Weights of a small transformer language model.
Size: 12 layers, MLP 1024 GELU, vocabulary 2269.
Architecture: LayerNorm before each block, rotary positions, attention and MLP in parallel.
Training: a variant of Adam for these matrices, 258M tokens.
MLP neurons of a small language model. Each row is named by its layer, matrix (up: input weights) and neuron, and shows model dimensions 48-143. Each number is 50 + 10 x the weight over its row's rms, rounded and kept within 0 to 99.
Before each neuron's rows, "fires on" lists the tokens most often at its 100 highest values on Wikipedia text that the model never trained on.

fires on: " Total", " Democratic", " comple", "201", " inv", ".\""
L4.up148:51 46 57 30 65 49 40 39 72 55 49 59 41 55 66 46 54 44 51 64 62 43 48 57 58 53 54 37 65 63 61 61 61 50 51 61 30 70 40 35 53 49 60 47 54 49 48 26 32 24 43 50 42 63 52 39 53 70 37 41 47 49 60 58 33 73 60 35 57 62 44 70 56 57 47 56 59 52 54 41 47 59 57 42 60 43 59 54 55 46 51 47 41 44 46 47

fires on: "-", "f", "S", "qu", "1"
L8.up414:47 41 43 50 63 37 42 47 52 51 35 45 40 41 48 51 53 66 45 45 84 61 40 55 42 45 44 62 69 51 55 69 49 52 35 41 39 32 65 46 51 70 42 42 49 52 39 59 48 36 42 49 45 49 44 40 44 64 55 42 41 55 48 52 31 64 37 56 57 49 45 32 43 55 53 61 68 57 55 64 76 40 49 42 45 54 44 51 65 61 57 46 47 45 62 45

fires on: " is", ".", " was", " 26", " 25"
L4.up836:43 39 50 41 56 32 54 34 60 61 42 37 35 43 59 43 28 37 43 35 58 36 54 52 35 64 35 58 61 70 60 46 62 58 60 50 47 63 41 34 38 62 43 61 39 45 44 55 38 40 57 35 36 48 58 36 60 49 51 44 67 44 58 65 44 63 54 50 47 53 51 52 62 37 57 42 69 42 68 54 60 54 43 47 68 53 60 37 66 55 55 39 43 34 33 62

fires on: "s", " –", " B", " des", " made"
L5.up585:59 43 38 53 54 57 42 51 68 78 43 37 47 42 58 40 65 60 48 61 59 40 46 48 39 48 56 54 55 60 43 41 42 46 48 41 51 70 46 51 58 43 50 54 42 46 48 52 42 64 51 54 57 49 51 49 66 59 50 51 53 52 45 73 53 35 38 63 65 66 64 49 59 30 66 55 62 42 49 47 56 45 38 50 63 67 78 44 44 65 66 32 39 51 23 47

fires on: "oard", " is", " released", " fin", " was"
L4.up928:34 67 53 41 54 43 49 30 50 38 63 43 51 38 65 52 28 21 44 48 50 36 39 42 50 52 35 53 58 52 58 55 51 65 58 45 55 48 58 33 35 49 68 51 54 52 42 65 45 46 58 45 39 47 58 20 60 46 38 38 48 55 41 56 65 57 62 55 46 48 63 71 54 45 64 46 71 39 62 52 43 48 52 38 62 51 57 43 56 35 53 48 54 39 37 42

fires on: "r", "ib", "an", "v", "og", "er"
L7.up825:55 42 54 50 58 60 40 52 81 55 52 33 40 49 42 37 44 45 61 45 25 44 54 50 51 66 56 50 45 50 48 43 49 37 57 45 41 60 35 57 41 39 42 60 49 52 42 71 27 50 58 46 32 62 45 46 47 53 47 49 47 42 49 69 39 60 57 49 54 47 58 61 64 32 59 32 67 52 58 37 47 60 41 44 65 56 57 35 50 50 54 46 53 53 48 72

fires on: "t", "qu", " then", "at", "1", "ong"
L9.up498:45 44 35 53 47 50 48 46 43 53 51 46 61 66 54 56 53 54 35 45 53 49 50 79 50 54 55 61 43 52 70 61 73 38 39 37 46 34 48 51 57 52 44 33 31 50 28 47 58 54 62 46 43 43 49 54 40 63 55 48 55 29 47 69 46 63 39 44 49 58 52 34 48 54 50 59 53 48 45 85 61 44 35 51 50 49 47 56 50 53 49 33 67 42 37 41

fires on: " Year", " University", "itor", "ches"
L4.up849:58 35 19 55 43 45 57 52 38 50 52 59 50 41 53 54 51 39 62 57 63 49 57 70 51 36 44 45 45 45 59 19 54 46 62 44 65 52 60 50 47 60 45 54 33 36 59 61 53 51 54 45 40 63 45 44 51 37 44 51 56 50 62 81 64 52 46 66 42 49 43 38 80 47 49 43 62 40 65 64 47 65 51 50 47 39 43 42 50 45 46 45 46 53 59 45

fires on: " No.", " ele", "ings", "pis", "2"
L4.up154:57 38 43 49 71 50 62 48 72 64 26 29 63 44 49 38 53 28 50 27 62 27 47 62 47 70 49 58 31 40 51 55 49 57 56 55 49 55 31 38 42 39 40 52 64 65 41 55 49 36 58 37 53 61 42 51 53 55 46 67 39 42 39 57 43 42 50 51 45 56 34 48 58 51 67 52 65 42 54 51 45 44 43 60 67 53 55 50 60 48 64 73 46 47 54 50

fires on: "it", "y", "ut", "c", "g", "h"
L7.up3:48 57 24 49 56 37 57 48 47 40 39 58 54 38 43 58 55 54 32 45 49 54 47 59 31 48 54 72 52 56 45 50 61 29 39 55 41 59 46 31 37 43 47 63 42 41 63 43 48 51 60 50 43 42 69 35 50 51 35 65 57 68 53 51 41 47 49 52 65 40 60 51 41 40 37 45 65 40 51 41 45 40 31 55 55 54 51 59 38 51 50 44 37 51 39 73

fires on: ":", ";", ",", "s:", "t"
L5.up951:57 38 53 55 54 48 59 60 52 44 55 48 60 64 63 60 47 40 40 49 40 48 61 54 46 56 42 33 41 43 46 32 54 45 51 61 46 48 38 52 37 76 37 51 44 56 62 56 68 39 54 47 58 33 52 56 39 52 54 52 68 42 64 73 38 55 52 35 45 50 38 49 51 50 48 50 37 55 52 57 67 46 43 58 48 52 52 38 54 65 64 40 66 43 46 48

fires on: "\n", "|", ".", " |", ")."
L9.up707:46 24 42 56 51 25 46 56 43 43 30 58 42 65 50 51 59 53 61 38 45 35 40 52 53 50 61 63 60 56 41 53 54 54 49 54 42 70 43 34 40 61 34 46 35 50 64 49 49 60 66 47 33 37 56 57 60 43 44 36 60 27 54 77 41 58 55 62 59 56 57 43 61 53 67 64 51 40 56 62 52 56 55 35 49 52 57 53 56 60 67 44 36 58 47 57

fires on: " Sy", " Total", "ange", " career", "ma", " Time"
L4.up866:60 62 38 47 45 43 57 43 46 44 51 45 27 47 71 53 49 35 44 62 79 59 51 69 41 64 75 43 54 59 53 55 75 63 51 50 55 56 37 55 61 50 51 66 24 56 42 55 45 55 46 54 45 42 54 39 48 45 40 43 46 51 46 36 66 59 32 42 65 32 53 45 45 48 55 54 63 62 63 47 40 57 44 25 50 46 51 52 48 50 71 35 35 44 51 54

fires on: "\n", ".", "|", " the", ")."
L8.up8:49 26 44 46 58 34 44 59 43 47 34 54 43 66 43 36 60 43 61 38 47 31 38 55 46 48 50 63 57 50 48 51 55 45 53 52 43 67 50 29 41 66 36 42 33 41 57 51 47 59 64 36 41 34 58 53 62 49 41 46 60 31 60 76 30 52 55 66 49 53 49 44 65 45 66 63 53 48 57 56 49 58 54 31 52 57 69 51 59 55 68 40 35 55 49 57

fires on: ",", "),", "e,", "s,", ";"
L4.up95:53 33 45 57 64 53 62 63 53 43 49 57 56 60 46 39 37 41 52 37 36 36 55 65 38 57 64 54 40 57 53 36 52 47 56 60 57 62 48 59 20 65 35 65 46 45 54 56 43 53 54 60 55 36 44 46 52 50 55 52 59 50 75 61 37 50 61 48 50 53 48 53 64 39 44 48 39 31 54 59 69 75 42 53 38 51 57 25 60 56 59 36 43 56 47 45

fires on: "p", "m", "s", " m", " P"
L9.up72:47 47 48 62 37 22 33 56 61 74 54 30 47 37 57 61 39 65 42 55 51 47 61 44 47 58 56 48 45 62 49 42 45 44 68 36 37 68 49 54 38 54 57 41 48 55 64 58 42 30 59 55 34 44 46 42 45 57 41 68 63 66 54 61 48 54 51 51 51 34 64 42 33 51 45 56 47 32 40 59 47 57 64 60 54 47 52 57 59 50 62 59 54 45 55 44

fires on: "h", "m", "w", "W", "est", "ed"
L7.up77:61 34 57 59 55 46 50 43 64 70 46 53 49 47 66 50 52 53 63 37 62 61 44 48 28 61 56 59 42 52 49 37 46 59 51 39 44 78 58 42 41 54 31 51 35 50 47 28 51 48 50 34 47 58 62 54 57 51 66 36 66 44 45 61 62 54 53 61 48 70 30 56 35 41 71 63 66 47 49 67 71 57 48 52 57 68 52 40 55 48 42 44 53 45 36 47

fires on: ";", ":", "=", "s,", ",", "),"
L5.up485:57 30 43 58 32 61 53 50 49 48 39 54 61 63 46 45 53 47 48 46 47 32 55 54 35 54 59 48 55 55 58 44 58 54 48 38 62 60 44 52 45 59 50 58 30 37 66 61 56 45 32 27 52 31 60 43 57 58 55 47 72 48 64 63 29 48 48 55 45 52 41 50 63 45 56 48 30 46 56 54 68 59 38 45 51 54 56 30 59 72 69 45 48 53 51 46

fires on: "m", "ur", "w", "l", "art", " U"
L7.up890:65 51 58 37 54 42 59 37 67 68 45 56 40 41 72 55 61 55 46 28 66 43 53 52 38 50 44 56 51 58 41 51 50 62 66 46 44 61 58 46 49 64 48 49 30 32 43 70 39 56 36 46 49 62 64 30 77 48 46 52 54 36 49 57 52 48 42 52 48 62 43 50 47 63 48 61 44 45 45 49 67 53 52 40 50 60 59 57 53 44 37 52 43 39 54 61

fires on: "|", " the", ".", "\n", " |", ")."
L9.up212:50 34 64 51 68 35 47 50 45 45 37 52 49 62 54 40 54 49 56 33 43 36 41 59 53 55 50 57 60 52 44 43 55 45 46 55 49 64 49 37 56 54 51 48 29 55 49 46 46 58 68 49 37 47 53 57 63 33 32 32 64 31 51 60 39 52 64 57 66 61 53 40 58 54 65 52 56 47 57 70 49 71 42 47 56 60 56 54 60 64 70 36 29 57 56 63

fires on: "0", ";", ":", "—", "s:"
L5.up733:47 39 48 77 39 58 56 62 63 45 44 43 49 67 44 49 49 47 56 41 49 38 38 46 22 69 41 63 55 53 51 36 56 59 39 46 47 63 39 42 46 63 43 46 59 57 42 60 51 49 42 49 58 45 56 51 57 52 62 41 59 57 45 57 49 55 64 59 47 62 49 60 56 57 72 49 35 44 59 70 66 50 51 46 55 59 56 45 57 63 66 47 32 55 52 43

fires on: ".2", "V", " v", "v", ":", "ic"
L5.up698:38 40 46 36 56 41 58 63 54 34 53 41 52 45 54 56 42 33 74 31 44 44 33 47 57 53 39 42 57 53 59 42 55 45 51 53 41 56 23 46 60 55 52 76 52 48 62 58 60 56 61 32 58 60 52 41 51 53 66 43 61 45 54 58 52 60 55 58 37 34 38 46 56 42 56 44 44 59 62 51 63 54 50 52 33 54 58 38 65 60 58 65 39 51 58 36

fires on: "ay", "ist", "y", "ly", "it"
L9.up402:49 32 55 30 54 33 72 35 37 60 55 56 55 42 42 55 57 48 40 62 49 57 40 61 38 53 70 57 48 62 67 37 52 33 58 51 47 63 38 34 42 35 71 57 63 52 54 37 53 41 48 48 30 64 42 45 49 51 35 46 49 58 43 49 54 50 46 49 55 38 42 52 41 51 53 54 52 44 36 53 54 35 42 55 52 50 42 46 54 50 56 54 49 44 49 73

fires on: "\n", ".", ")."
L9.up486:64 17 34 60 63 32 42 47 59 52 36 47 63 67 60 55 59 50 49 44 42 51 55 49 33 58 33 58 43 48 59 47 48 47 40 55 43 71 33 47 52 52 55 41 42 60 56 53 53 59 62 37 35 46 46 57 58 41 44 35 48 39 54 48 45 54 60 53 53 61 43 50 64 57 48 63 55 44 45 68 57 55 43 31 53 48 59 55 47 66 72 44 36 60 44 55

fires on: ",", " because", " as", ":", " 1,", " one"
L9.up531:52 45 36 71 61 56 71 58 48 49 55 46 55 65 49 57 49 41 30 56 41 44 41 36 28 48 38 51 55 37 48 49 56 53 60 46 52 42 33 57 40 56 33 57 41 55 42 43 57 44 59 46 65 35 47 53 49 43 61 58 55 61 57 55 36 46 61 62 45 62 31 35 75 39 58 38 30 44 48 63 67 67 34 39 61 65 58 23 59 53 65 41 61 54 35 49

fires on: "-", ".", "T", "ing", "S", ":"
L7.up284:49 26 64 48 48 46 51 41 63 54 35 44 32 35 56 46 49 60 38 51 60 49 28 43 47 75 40 50 58 56 43 57 50 66 63 61 47 56 67 48 44 47 49 48 39 55 51 46 33 44 45 42 45 49 51 45 66 40 42 43 58 55 41 60 46 65 61 64 52 76 33 51 53 49 61 42 64 70 51 70 62 35 46 52 47 77 65 61 61 55 56 45 34 50 48 59

fires on: " the", "\n", " a", "."
L9.up277:50 35 55 73 55 27 67 49 71 49 41 45 47 65 47 51 52 38 57 40 65 38 45 61 50 55 49 53 48 56 49 41 64 44 44 56 41 59 31 47 45 60 34 58 45 59 48 62 46 55 43 37 50 41 54 63 67 58 53 46 58 42 58 64 38 48 62 58 57 63 48 39 66 42 54 46 62 47 58 49 59 58 38 40 63 41 50 41 47 44 60 45 16 66 32 53

fires on: "c", "b", "t", "v", "s", "ib"
L7.up197:46 33 42 51 50 51 29 41 47 52 53 33 42 37 55 55 48 58 41 55 61 65 49 47 34 59 45 60 46 57 56 44 62 41 47 56 39 55 42 44 31 58 47 52 52 56 40 81 42 39 54 45 47 68 69 46 48 40 54 53 59 31 48 40 38 53 53 53 59 34 51 42 65 41 62 47 48 57 62 35 41 49 53 46 53 47 65 31 47 36 49 29 46 49 48 65